config = dict(
    n_layer=13,
    norm_place='pre',
    qk_norm=False,
    beta1=0.93,
    grad_clip=1.0,
    warmup_steps=200,
    decay_shape='linear',
    batch_tokens=[65536, 131072, 196608],
    z_loss=0.0001,
    steps=11319,
    dataset='wikipedia_en',
)
MLP neurons of a small language model. Each row is named by its layer, matrix (up: input weights) and neuron, and shows model dimensions 128-255. Each number is 128 + 32 x the weight over its row's rms, rounded and kept within 0 to 255.
After each neuron's rows, "fires after" lists the tokens most often just before its 100 highest values on Wikipedia text that the model never trained on.

L2.up293 [112 194  90 109 110  86  82 147 160  97 130 136 125  74 143 113 102 139 116 121 136  86 132 149 170 130 182 109  82 116 127 160  99 172 112 159 170 139  68 142 144 126  99  87 118 129 106 140  80 128 130 169  99 149 200 177 105 145 145 134 128  79  71 126  85 133 159  93 168 155 104 116 118 143 138 127 106 124  96 118 164 131 125 144  92 196  98 110 125 103 101  90 130 201 127  83 168 127 173 208 153 153 132  86 124  57  86 124  98 137 166 183 103 103 139 183 148  90 150 118  96 164 165 187 164 151 143 142]
fires after: "'", " O", "-"

L2.up720 [ 97 132 148 128 122 110  73 153 123  79 130 194 149 117 162  87 172 164 124 135 192 136  90  84 143 103  71 160 135 172  94 152 137 182  92 162  97  73 110 129 143 141  74 159 173 151 153 123 139  67 173 135 123 111 168 137 163 207 121 119 187 159 134  84 110 163 124 146 173 122 136  99 123 148 158  90 143 159 111 114 121 161 118 176 133 168 142 131 140 103 140 121 171  95 136 109 158 149 131 154  88 103 121  97 116 114 153 104  81 127  98 127 133  61  96 113 155 157  53  76 107 150 150 129  77 123  92 161]
fires after: " the", "The", " The", "=="

L4.up1276 [130 101 117 140 121 128 143 179 102  56 143 104  75 186  78 127 183 153 108 159 107 199 187 115 133 108  92 159 147 126 163 133 128 135 173  94 119 161 102 121 151 111  99 184 226 102 103  74 100 161  81 116 136  85 151 114 128 156 130  36 134 130 121 124  91 126 120 148 112 104 174 115 155  77 120  83 125 125 111 107 145 122  81  99 106 123 102  71 140 162 169 164 177 114 161  86 129  94 100 199 148 102  99 148 129 112 136 104 121 141 184 100 130 125 139 171 119 179 145 171 124 121 156 159 160 137 149 181]
fires after: " the", " The", "The", ".", "'"

L2.up1117 [149 139  60  86 118 138 123 142 105 110 113 130 175  16 123 125 185 115 134 173 118  79 129 185 141 109 152 133 140 199 153 104 174 173 132 110 174 136 115 142 138 140 109 167 107 150 148 170 129 114 118 121 146 154 122 137  91 163 123 137 145 120  88 116 188 109 143 137 152 109  72 113  87 173 121 145  86 154 122 203 192  94 148 187  96 159 154 155 166 116 110 112 209 122 111 121 113 156 116 100  66 139 133 141 148 158 136 150 126 114 147 130 159 113 159 121 120 210  76 179 135 164  88 121  99  96 135  91]
fires after: "C", " C", "S", " S", "M"

L4.up200 [148  78 127 140  77 140 120 144 141 138 161 110  63  85  89 113 113 121 107 113 134 102 121 164 151 118 123 112 144  99 120 150 170 182 120 138 118  72 119 110 144 140 159 152 146 115  81 136 161  99 137  24  80  67  98 126  80 121  59 113 146 163 193 138 114 111 103 152 159  77 174 198  69  96 177 152  83 137  85 154 135  75 130 117 144 139 113 131 143 117 160 121 124 114 124 174 174 123 182 136 139 139 148 162 133 147 147  72 151 143 148 146 115 113 114 165  79 183 114 110 144 149  79 100 123 153  97 143]
fires after: " the", " a"

L2.up919 [ 94 152 110 167 110 147 142 149 133  68 121 146 138 120 141 159 117 162  59 121  88 131 151  54 122 216 140  78 126 140 140 148 104 124 102 147  90 139 140 184 121 112 137 170  37 129 128 109 134 105  51 137 140 126 136 135 128 175  82 131 149 149 138 166 175 150 156 181 142 114  95 148 162 168 142  99 184 118 173 149  96 140 173 127 120 146 163 122  72 125 136 133  96 154 111 139  72  60 115 123  88  85 208 121 110 162  78 116 143 119 129 162 118  97 176 101 136 102 125  68 119 127 124 173 132 123  72 120]
fires after: " T", " C", "M", " K", " M"

L2.up761 [ 71 134 165 118 125 125 109 122 188 196  99 117  98 109 171 138 146 182 101 146 146 104 189  71 172 127 179 157 146 184 133  96 100 109 144 137 113 111 149  50 120  99 105 149 139 175 172 123  78 124 144  94 170 170 128 171  97  78  77 113  65 133 139  86 134 126  91 130 135 168  77 127 131 139 111 125 143 132 119 148 127 134 133 168 152 161 100 133 134 121 137 100 123  73 137 145 147 117 106 119 123 121 155 119 146 122 144 219 109 124 135 149 145 126 116  93 165 115 109 151 205 178 118 111 127 173 111 123]
fires after: " K", "K", "B", "H", " H"

L8.up945 [163 103 199 142 118 141  97  75 108 120 111 133  94 123 125 103 117  94  66  98  80 175 110 148  90 128 150 157 135 173  96  98  63  72 128 104 130 187  57  98 127 128  90 153 135 107 138 160 169 117 108 150 138 152  75 101 141  89 155 101 133 114 163  98 138  88 116 108 141  81 141 128 107 119 194 147 152  95  76 166 181  99  96 104 144 141 192  91 160 133 127 161 117 165 131 154 127 149  96  83 159 147  99 150 156  93 145 184  74 133 167 120  64 112 171 129 156 112 138 150 167 151 138 152 133 187 100  92]
fires after: " ", ".", " $"

L8.up189 [163 105 145  79 100 120 189 108 170  94 111 138 148 125 180 157 133  68  92 149  85 111 114 159 132 151  78 140 214 164 154 147 170 143 114  61 150 160 106 114 164 178 182 116 170 120 128 124 165 136 171 134 108  73  83 143  94 139 127 121 143 103 123 143 164 139 100 101  84  71 116 147 138  90 122 124 207 122 167 207 113 136 152 109 160 136  94 140  98 163 106 118 105  91  43 130 103 112 153  89 135 109 132 149  78 138  96 163 156 100 180 127 101  75 131 101 138 158  83 159  98 170 148 149 140  73 124 148]
fires after: ".", "1", "/", "8", "3", "2"

L2.up727 [126 136 123  97 154 131 125  78 147 119 125 169 102 102  91 103 184 141 120 124 109 157 168  85 126 154  91 201 151 121 118  62 129 140 137  83  81  68 109 137 139  87  85  94 119 102 105 124 150 125  79 138 124 104  92 189 101 154 162 156  97 162 155  93  94 120 155 132 112 130  95 154 144  91 159 138 134 117  84  52 125  96  93  93 219 160 154 182 135 132 161 166  76 109  83 160  90 162  75 101 167 165 121 130 164 111 133 131 110  56 123  80  93 131 131 129  92 148 120 127 126 119 150  95 107 143 107 138]
fires after: "-", " T", "T", " \"", " (", "ars"

L2.up214 [115 127 159  94 176 109 146  89 114 118 123 168 146 216  91 175 116 114  95 150 112 131  66 112 171 120  92 206 132 121 126 143 138 107 107 173  74 104 175 145 136  90 182 138 138 158 162 162 134 132 118 147 149 136  97 141 110 117 114 116 159 160  64  92  88 160 119  92  96 107  97 142 135 155 133 141 112 103 129 155  71 137 146 122 114 138 165 103 114  48 159 165 131 115 142 194  92 116 140  69 134  91 112 186 121 124 134 151  56 122  77 152 118 157 104 118 144  70 103 108 122 135 133 124 134 120 169 172]
fires after: "-", " \"", " (", " c", "("

L9.up1244 [147 133 155 164 111 167 113 142 132 147 217 109 134 108 110 136 104 127 137 154 140 104 110 151 107 154 129 153 112 127  96 123 101 113 152 117 164 110 122 140 103 159 124 111 151 140 106 203 134 131 161 107 154  95 105 169 163 168 190 141 144 132 187  74 131  83 184 112 152 147 147  88  47 102 130 103 134 119 126  73 108 149 140 108  86 163 128 118 112 133 138 135 153 119 150  72 141  96 114 130 138 107 143 143 125 144  96 121 111  81 201 179 148 134 145 148 153  97 136 159 126 138 139 122 152 148 213 135]
fires after: " ", " the", "1", "2", " for"

L8.up408 [ 98  76 110 128 142 148 122  98 122 186 193 129 170 161 160 166 187 122 125 178 165 129  70 174 121 117 170 104 110  62 123 103 116  35 116 100 161 162 129 103 116 110 101 136 128  86 129  72 166 132 118 175 164 109 133 119 119 109  76 116 205 164 154 138 107 108 163 117  73 138 145 129 143  92 111 112 158 145 111 113 139 107  83 122 123 124 140  98  79  92 133 148 166  76 101 142  96 184 156 146 174 123  63  95 194 131 104 143 147 128 145  77 108  94  69  91 125 213 137 195 120 147 123 137 112 117 130 106]
fires after: " ", "2", "1", " in", "."

L2.up968 [159 119 154 163 108  66 164 140 117 112 151 100 159 154  86 131 120 185 153 187 124 200 184 153 112 197  94 129 112 105 143 137 117 134 113 138 146 150 132 161  97 148 150  88 113 142  51 170 104  84  70 121 159  77 155  75 101 146 131 117 168 117 124  55 175 139 127 133 113 235 115 147 167 119 180 131 152  89 155 143 198 107 137 101  78  96 144 108 111 110 148  77 152  99 178 102  93 113 143 223  78 126 148 155 106 170 117 121 135 129 140 115  91 144  96 137  97 120 130 144 115 103 117 134 157 134 134 134]
fires after: " C", " D", "C", " \"", " N", " c"

L6.up619 [103 127 165 113 199 183 105 158 118 136 149 131 135 129 154 105 178 140 144  60 181 140 136 135 111 104 127 115 110 148 128 175 154  91  87 119 163 119 126 163 243 114 110 123 111 124 169 108  98 198 100 135 105 116 112 151 110 159 107 107 163 192 125 144 146 156  99 186 125  87 135  97 165 138 100 165 101 133 177 129 125 135 153  69 119 128 179 197 206  95 126 135 146 154 173 186 116 116 147  80 160 129 111 130 174  92  65 167 137 103 143  80 171 100 106 173 108 100  96 137 123  96 108  80 146  85  97 146]
fires after: "2", "1", "9", "3", "5"

L2.up316 [ 93 142 149  79 120  62 161 136  98 163 115 202 133 134 112  89 129 109 147 125 126 113  74 139 127 125  62 105  65 152 149 144  41 145 143 130 125 105 140 110 166  85 107 108 126 109 166 196 104 125 111 125 139 145 127 116 131 165 174 175 163 132 139 136 166 100  62  97 150 129 206  87 111 144 104  99 138 133  75 121 156 116 189 119 149 153 163 172 175 118  95 101 187  89  67 161 134 119  94 167 117 109 157 148 196 101 114 184 161 140  94 171  97 108 116  47 150 103 133 170 158  96 143 152 166 119 112 122]
fires after: "-", "S", " (", " S", " T", " Ch"

L6.up791 [ 75  94 127  90 147 139 124 163 122 157 143 155 200 141 168 137 104 140 206 106 191 118 109 164 118 137 140 104 113  87 171 113  95 188 133 148  68 123  87 124 131 145 129  94 181 129 121 145 154 101 173 102  93 240 111 206 106 133 165 137  94 105  94 121 123 105 123  90 204 101 104 134 114 155 156  90 117 128 145 131 107  79  92  99 113 116 119 126 110  75  61 141 141 155  97 123  95  69 181 140 110 140 135  87 173 166  85 181 100 151  79 140 178 103  76  79 143 134 142 160 140  78 101 119  92 158  77 133]
fires after: " the", " a", "s", " an", " its", "-"

L2.up584 [164 122 127 127 113 131  75 192 143 171 103 150  94 151 171 117 112 142  80 133 116 169 135 163 151 145 111 112 141  88 112 189 146 161 162  98 111 134 138 147 133  96 189  78  73 109 123 178  84 158 158 105 115 115 189 107 155 138 142 174 155 155 123  76 109 111 155  95 165 139 207  93 113 116 123 153 124 108 116 193 155  91 152 115 162 127  67 153 106 156 136  87 136 154 116 143 125 138 147 145 117 134 123 102 143 125 169 104 123 165 160 144 152 139 123 130 149 133 118 133 175 157  73 165  90 124 123 120]
fires after: " N", "N", " D", " F", " G", " d"

L8.up1172 [129  95 136  86 161 187 145 142 154 111 144 169  69 135 148 115 112 172 163  95 122 124  76 144 131 130 124 140 154 124 165 145 128  93 148 160 160 113 149 126 152 175 158 113 164  89 146  66 103 133 155 121 115 161 146 122 117 148 135 141 139 109  96  78 150 114 113 147 102  98 128 122 118  85 141 141 122 129 133 148  96 157 112 129 148 152 105  96 119 106 100  92 124  95 155 117 125 114 151 121 130 153 186 165 202 146 139 176 125  84 124 117  84 164 158 143  88 136 154 132 101 114 112 122 179 125 158  96]
fires after: "1", "9", "8", " the"

L9.up782 [141  99 183 106 152 149 127 115  93 140 105  80 103 174 120 147 126 107 117 123 182 108 161 124 106 177 116 137 118 105 150 113 123 194 127 147 134 125 174 112 125 139 144 156 120 126 133 106 112  51 199 117 132 164 109  87 102 114 126 122 176 113  90 135 147 148 107  65 157 191 114 194 125 176  86 111  85 171 164 139 109 190  60 142 134 121 134 119 215  79 153 113 144 147 109 143  86 197  87 108 131 103  93 195 207 132 110 102  60 157 137 123 152 139 141 150  96 150  98 141 145 162 130 220  62 130 177  94]
fires after: " ", " (", " V"

L2.up1078 [108 112 146 110 130 127 111 121 109 126 104 164 149 120 111 133 135 161 127 121 113  91 156 137 137 118 126 124 111 113  95 210 100 122 131  87  83 128 111 175 102 133 115 135  73 176 122 143 106  51 134  98 148 105 101 169 113 190 142 191 100 129 118 175 149  90 141 140 148 110 168 130 136 201 173 112 110 131 133  86 133 126 140 133 107 128 211 130 138  94 127 166 142 124  48  78 121 136 119 126 124 133 127 120 152 117 143 159 186 164 118 101 163 117 107 123  89 145 118  95 105  99  82 127 166  97  92 132]
fires after: "-", "|", " h"

L2.up443 [146 124 103 128 179 138 102 129 158 131 121 194 141 170 128 134  82 124  99 126 106 135  97  90 124 123 157 170 127 102 112  83 153 125 114 149 147  96 161 116 136 151 145 161 145  94 136 103  78 145 115  96  92 112  82 116 131  77 186 126 144 128 156  86 114 113 123 109  85 139   0 113 166 147 154  86  84 132 100 150 154 123 153 154  95 135  96 171  67 110 125 124 105 124 154 154 104 133 169  82 149  95 184 145 134 172 131 135 111 144  86 152 130 147 131  72 120 152 121 141  87 133  68 113 138  98 146  97]
fires after: " R", " Sh", " r", "R", " N", " J"

L7.up360 [103 126 187 117  97 133 107 148 179  99 178 116 105 157 147 194 108 102  72 133 104 163 128  93 130 158 127 132 110 155 119 168  65 144 128 152 144 126 170 115 202 176  61 167  57 112 134 131  74  58  92 136  89 128 109 134 135 122 148 135 200 128 143 143 146 133 188 141 111 149 131 137  71 158 129  87 135 114  97 138 105 118  82 107 154  94 119  55 163 110 158 107 130 139 115 132  31 152  82 139 139 124 111  90 134 170 131  96 135 124 105 160 124 165 127 141 159 136 115 163 133 139 105 123 167 126 119 129]
fires after: " |", "3", "2", "–", "4", " "

L4.up676 [142 121 137 137 123 144 149 103 138  79 134 165 155 103 133 103 135 175 105  79  68 131 115 100 142 124 138 142 127 104 156 145 128  99 143  83 125 130 144 133 116 144 191 150 164 124 117 116 177 112 182 184 119 106 139 101 172  97  96 150 137 129 107 142  96 104 153 155 142 117 130 119  57 118 132  99 148 159 125  98 167 168 124 177 170 129 158 120 169 219 127 119  87  89 106 120 135 124  97 150 131 149 126 112 147  47 163 167 137 145 106 122 124 174 158 132 146  95 146 143 109 112 136  83 166 134 147 117]
fires after: " was", " is", " took", " be", " been", " are"

L7.up1278 [125 112 189 143 130 112 100 143 117 148 172 132 160 124 146 138 129  87 147  67 120  91 120 149 145  68  93  97  69 131  83 125 149 125 106 159  96 126  76  87 111 136 136 162  98 124 128 130 138  62 122 109 153 160 146  74 182 141 148 126 156 137 101 143  78 152 132  74 122 122 175  95 153  87 114  84 147  81  73 114 134 133 118 150  78 138 134 185 179  60 121 136 152 111 102 120 132  88 177  68  60 151 116 145 135 110 115 157 159  85 156 154 122 184 128  70 114 114 141 154 140 104 168 128 101 138  83  78]
fires after: " ", "2", "5", ".", "3", "′"

L2.up1249 [125 151 134 141 157 173 215 139 153 127 124 147 133  79 116 145 120 150 160  72 147 181 132 148 121 161 142  91 111 136 121 120  99 125 120 147 135 136 117 151 129  45 115 117 155 184 163 136  74 189 147 196  93 118 199  58 100 156 138  66 102 100  86 100 134 112 201 134  76 155 164 121 107 193 125  84 132 101 147 120 159 173 135 112 209 109 158 131 101 162 131 174  91 115  73 101 130 141  94  97 183 147  90 153 161 140 151  93  93  99 193 146 165  86 108 141 149  66  98 155 164 163 147 112  99 134 141 129]
fires after: " T", " (", " \"", "T", " Y"

L2.up1204 [140  76 130  90  99 202 158 118 221 119  58 111 134 135 176 140  63 129 169 124 148  66  97 120 106 105 124 100 127 115 117 217  74  60 133 164  83 159 101 109 142 147 144 124 110 111  80 111 130 164 142 120 101 102 166  32 149  94 104  92 113 129 185 142 122  75 130 183 104 124 128 109 117 134 150  90 105 161  76 129 149 165 101 124  92 151 149  74 172 165 157 129 112  92 114 125 115 155 160 124 147 113 192 194 127 108 138 164 106 212 148  94 164 145 160  66 113 115 104 152 188 183 118 103 171  90 134 148]
fires after: "'", " is", " was", " does", " but", " rather"

L2.up258 [140  97 135 122  75 133 163 174  90 116 132 158 132 101 135 195 161  65 161 148 126 155  86 103 127 154 125  81 125 183 194 155 192 119  79 105 151  94 171  84  68 133 186 166  44 105 127 146 162  92  88 140  95 103 101  91  98 126 184 131  91 183 111  83 155 183  53 115  94 123  97 187 147 108 140 141 126 137 169 186 135 168  77 141 149  97 114 131  76 128 124  61 109 112 143  81 119 101 138 120 128 119  92 149 150 113 164 158 103 144  90 105 133 134 101 122 114 127 100 136 120 126  78  52 106 165 142  92]
fires after: " K", "C", " F", " C", " N", " P"

L2.up74 [138 133 139 163  89  13  82 148  70 137 132 157 118 125 124 155  87  94 106 144 119 147 131 111 130 151 153 133 179 123  98 160 115 156 135 149 127 108 100  98  82 138 141  94  44 132 172 151 132 156 100 168  81 154 147 116 149 147 129 133  75 149 102  64 160  96 121 162 119 134 147 146 167 105 142 159 165 132 195 100 105 149 119 175  86 125 178 140 164 153 142 118 152 154 150  90 151 100 157  89 147 123 103 139 143 134 133 161 165 159 159 132 136 111 105  76 138 189  82 132 182 137 118 130 168 169 114 104]
fires after: " N", " S", " n", " G", " J", "H"

L2.up714 [ 94  79 150  85  65  90 188 117  76 103  87 129 156 156 133 193 166 120 171 123 141 145 119 153  51 125  38 146 146 124 136 111 114 120  73 162 118 139 170 110  84 131 168 156 117 108 110 182  82  45  86  89 117  71 103  80 170 141 121 113 133 156 117  80 155 176 115 181 149  83  58 141 167 151 136 139 162  93 171 159 170 126 104  58 152 127  87 113 111 106 191 154 126  97 134 166 139  96 134 107 123 139 133  34 134 134 118  92 117 161  73 140 116 153 139 147 130 169 152 154 157 102  88 121 150 132 101 112]
fires after: " C", "C", " c", "S", " K", " McC"

L4.up161 [ 93 124 130 204 111  99 151 183 108 115 126 123 110 100  99  94  67 144 143  92 166 122  89 135 109 111  96 104 124 154 177  90 120 132 110 103 140 132 159 182 182 159  83  61 119 127 176 124 120 140 142 139 175 132 114 138  82 116  95 115 158 173 139  25 152 117 100 128 151 157 146 170 192 118 165 101 130  91  97 167 132 109 120 108 151 193  98 167 134 197 103 148  53 172 150 182 178 113  94 155 150 211 121 131 127 115 108 147  92 140 149 132 173  79  98 154 135 151 120  92  94 128 138 129 112  90 120  70]
fires after: "'", "S", " Row"

L8.up538 [144 144 113 113 116 190 154 112 162 197 126 151  72 192 145 182 104 145 139 136 108 137  91  84 141 200 105 131 195 122 131 141 117  84  68 117 133 127 113  80 168 118 169 110 127 124 114 127 104 102  74 157 133 102 196 117 131 137 126 176 147 116 141 167 125 159 173 164 108 116 137 157 120 117 149 122 138 139 151 112 130 142 121 175 123 146 131 114 114  69 223 125 140 141 101 105 183 159 139 152 112 146 195 124  98  78  92  68  79  84  79  85 116 119 104  65  94 150 162 115 124 106 102 167 180 117 138 136]
fires after: " ", " |", " Z"

L2.up170 [157 103 116 139 102 184 117 161 161  91  88 145 123 217 108 153  69 126 140 138  99 128 129 108  97  73 115 117  95 151 153 140  71  87  98 204 142 124 131 101  83 197 119  89 198 129 109 127 113 185 118 132 121  91 100 178  85 209  98 115  82 108  98 161 163 137 125 188 123  96  75 136 167 114 169 127 119 154  98  95 113 167  94  94 131 159 137 163 129 151  83 144 162 101  63 128  74  63 115 111 128 125 120 137 157 108 180 186 128 123  79  83 125 121 113 116 123 196  97 133 145  67 177 188 121  91 164 111]
fires after: " the", "s", " The", " and", "),"

L9.up816 [180 130 132 117 119 132 228 137  90 151 125  80 149 153 152 130 163 147 151 119 164 133 137  80 147 179  77 116  78 118  88 108 158 148 153  79 199 148  99 138 133  71  57 143  63 159 113 117 113 114 111  81 149 144  94 117 118 113 111  94 101 179 147 163  95  96 126 135 145 153 163 100 135 126 121 184  95 158 168 120 114 113 114  63 118 160 119  81  85  98 164 114 169 148 137  81 105 164  82 110 178 117 170 146 138 114 118 122 112 170 130  90 115 139 200 133 144 160 107 163 101 105 113 167  59 129 140  86]
fires after: " ", "1", "0", "2"

L2.up634 [194 175 124 183 127 118 115 166 168 139  51 126  84 155 107 145 126 122  79 174 174 103  99  96 150 154 143  96  99 174 210 160 133 120 158 166 157  90 141 176 163 188 156 139  99 143 165 123 108 184  87 159 134 102 154 117  81 123 127 139 104 142 146 126 120 108 128 137 178 127  91  71  97  64 110  77 127 165 170  82  65 152 183 130 193 117 135 105  93 134 143 124 104 112 103 150 123 128 131 148 170 126  80 126  87 130  71  96 161 106 121 149 132 107 164 102 184 101 142 124 180 135 114 108 125 141 120 153]
fires after: " K", "K", " P", "k", " R", "G"

L4.up1009 [171 118 122 115 111 184  98 154 146  88 118  96 205 155 134 135 133 150 139 174 127  61 157  94 138 106 145 159 164 136  97  89 106 128 105 126 142 107 100 133 167 155 153 123 143 195 102  95 126 125 142 147 122 135 138 118 112 132 149 169  74 172 149  97 162 101 169 131  69  77 142 150 113 126 136 117 142 123 115  94 135 159  89  99 108 120 150 126 173 130  86 135 107 145  62 109 127  66  96 163 114  83 131 110 159 117 159 118 144 100 114 104 108 124 139 171 138 189 120 118 132 102 195  82 122  68 174 116]
fires after: " the", " and", "==", " |", " The"

L4.up1237 [175  89 117 130  99 146 163 151 168 163 134 127  93 192 121 116 113 109 179 147 117 135 146 143 119 162  86 175 193  76 109 118 104 110 185 150 124  96  97 134 165 131 121  53 138 112 124 136 150 153 163 126 119 101 133 167 127 166 113  64 118  99 131 119 116 152 121  93 127 126 156 118 127 114 143 157 138 134 137 120 122  98 107  74 130 186  90 103 121  95 139 119 114 167  81 112 142 127  80 118 105 128 117 145 144 151 143  90  90 128 128  82 143 135 145 175 120 136 144 121 147  88 193 112 161 125 105 133]
fires after: " the", " The"

L2.up949 [132 139  99 182 110 145  63 198 105 151 152 111  89 129 157 179 135  86 168 114 128  86 143 173 156 133 171  76 138  99 144 127 163 145  90 126 160 120 107 136  61 102  79 185 161 187 118 104 146 152 176 156 123 140 125 137 126 140 133 129 136 163 146 173 132 193 104 116 129 112 118 193 174 109 132 108 111 181 148 152 183 157  66 145 127 178 150 113 111 111 117 119 156 149 146  83 140  92 193 131  93  90 129  81  93 160  87 131  93 135 160 100 165 138 148 110 147 182 131 130 109 152 140 120 131 147 115 130]
fires after: " was", " is", " took", ",", " be", " were"

L2.up625 [165 111 125  67 120 172 101 146 160  92 138 172 137  83 108 109 109 180 122 112 160 103 143 130 122 147 112 176 167 209  76 135 117 113  84 156  98 190 125 137 137 134 113 130 193 167 144 188 103 169 137 106 120  94  96 148 188 145 130 163 140 127 188 102 151 142 137 168 211 146 166 135 146 121 110 127 143 107 110 141 141 150 118  97 173 173 182 164 100  74 147 118  90  88 178 113 103 119 117 122  94  47 145  87  89 106  76 134 116 141 179 128 102  90 112 111 146 137 138 100 129 149 168 223 189 122 160 116]
fires after: " be", " is", " are", "C", " and", " c"

L2.up1252 [110 113 205 179 110 134 130  80 126 136 126 115 144 189 163 116 113 123 141  85  94 168 153 115 115 138 106 141  87 100 128 183  92 144  87 142 119 133 164 107 102   0  95 147 104 160 173 115  80  70 124 117 134 144 146  72 114 130 105 143 111 127 128  96 163  95  77 127 131 174 147 149  80 131 130  89 114 116 146 101 140 125 187 171 157 128 107 165 138 129 119 133 151 121 160 135 103 219  85  98 150 113 131 168  82 160 156 163 183 115 102 180 163 108 115 153 136 141  89  70 173 155 129 112 142 126 126 188]
fires after: " (", "-", " C", "C", " \"", " V"

L2.up469 [157 152 116 141  78 104  81 177 123 116 170  87 106  15 136 131 172 154  94 138 119 149 120 141 156  99 143  81  98 121 115 120 145  68 126 101 164  44 148 125 121 183 165 110 210 142  85 126 104 101 106 130 122 104 117 100 116 128 186 134  88 192  98 129 116  84 124 119 117  77  80 136 141 163 127 144 141 162 108  86 123  87 106 168 120 115 138 146 137 107  96 146 156 172 157 140 102 111 201 188 132 172 149 134 125 157 102 106 149 131  95 155 152 109 115  74 102 171 138 190 135 114 159 157 142 196 144 131]
fires after: " R", " B", " one", " Ch", " C", " J"

L7.up693 [116 132 134 123  99 158 142  88  94  79 144 108 193 131 169 131 134 127 137 122 117 123 150 188  82 137 139 126 118  88  74  94 142 175 149 142 149 132 102 117 159  80 134 165 163  96 126  79 121 139  99 145 124 103 141 149 110  48 129 103 121 114 114  94 169 128 157  87 133 106 141 116 133 139 129 173 111 109 151 112 155  94  95 154 115 107  81 122 139 147 155 118 145  84 139 121 112 154  99 159 115 132 154 128 152 125 158 128 127 165 135  99 172 151  96 153  95 152 125 140 157 144 102  68 127 135 115 171]
fires after: " the", "-", " a", " his"

L2.up242 [104 102  99 191  95 152 115 118 179 123 123  66 117 120 152  90 111 189 142 147 131  93 193 100 186 164 121 158  92 152 123 142 130 111  90 131 104  87 105 144 163  74 119  80 140 101  62 134 122 115 135 147  91 197 125 164 128 104 146 162 138 170  61 124 120 173  82 122 168  78 127  95 169 129 108 128 163 134 104 106 161 102 112 167 154 179  85  93  90  91 123 112  98 193 109  74 153  97 125 158 160  96 132 107 135 203 107 117 105 120 145  91 159 111  50 108 147 152 160  64  87 119 134 183 149  93 134  91]
fires after: ",", " ("

L9.up300 [ 93 120 150 172 144 161 128 128 108 133 147 133  76 126 187 114  89 157 122 181 187 141  47 132 110 111 143 100 161 127 143 114 119 107 121 149  76 127 106 126 101 155  89 163 152 149 147 126 154 108 118 163  96 180 100 150  85 158 144 120 133 118 133  95 242  73 100  95 115  80 138 168 154 162 187 173 133 151 156 124 202  77 113 120 134 142 131 137 158 126 113 136 167 166 152 130 100 202  70 142 113 113 133  95 166 159 149 126 115 118 122 111 158 147 165 131 143 136  88 162 131  77 153 163 127 103 145 156]
fires after: " ", "2", "1", " from", "0", "3"

L2.up447 [117 141 162 152 110 101 131 114 106  89 126 120 126 134  94 135 127 164 138 109 104 125 110 153 128 140 149  83 129 135 188 128  98  96  76 189 147 121 172 133  60 125  71  95 144 120 110 154 128 139 127 105 171  47 145 145 109 119 136  96  74 117  86 165 159 117 146 102 143 118 119 130 126  98 112 159 126   3 117  90 124 118 162 131 147  96 133 121  91 121 104 115 115 106 133 104 112  88  54 103 143 183 138 125 171  95 147 110  97 140  91 160 127 130 134  87 150  89 244  70 170 201 166  86  65  54  84 151]
fires after: " P", " p", "P", " Dol", " B", " R"

L6.up1006 [124 182  65 131 144 160 191 139 141 100 108 155  85 135  90 127 127 163 140  62 130 167 154 138  79 164 172 110 150 155  96 136 147  85 122 172 138 109 149  58 120  91 114 114 142 143 134 142 149 102 136  75 163 127 212 122 116 150 121 132 100 121 145 151 106 116 187 121 103 128 119 143 133 132 121 148 133 144 167 161 109 143 116  97 170 110 170 139 105 188 173 130  94 128 119  89 179 201 102 181 134 133 134 146 140 198 115  84 134 145 117  58 142 150 121 103  72 126 115 126 103 128 152 121 108  84 164 146]
fires after: "-", "'", "/", " \"", " ("

L7.up383 [106 148 135 141 168 121 103 152 138  81 118 117 119  77 107 106 171 145  75  95 111 175 109 111 147 157  74 192 153 131 162 108 166  30 154 109 155 149  77  66 131 153 148  74 118 134 107 127  82  70 129 108 117 148 138 164  87 166  92 133 127  96 127 143 197  89 147 126 189 104 112 148  59 142 164 135 100 133 128 160 140  61 138 171  88 147 169 103 112 117 143 106 148  92  89 159 123 136  82 140 158 113 158 113 138 160 141 152 110 105 191 143 122  66 161 137 165 145  83  68 142 148 120 171 177  76 191 151]
fires after: " ", "\n", "Q", " m", "M", " M"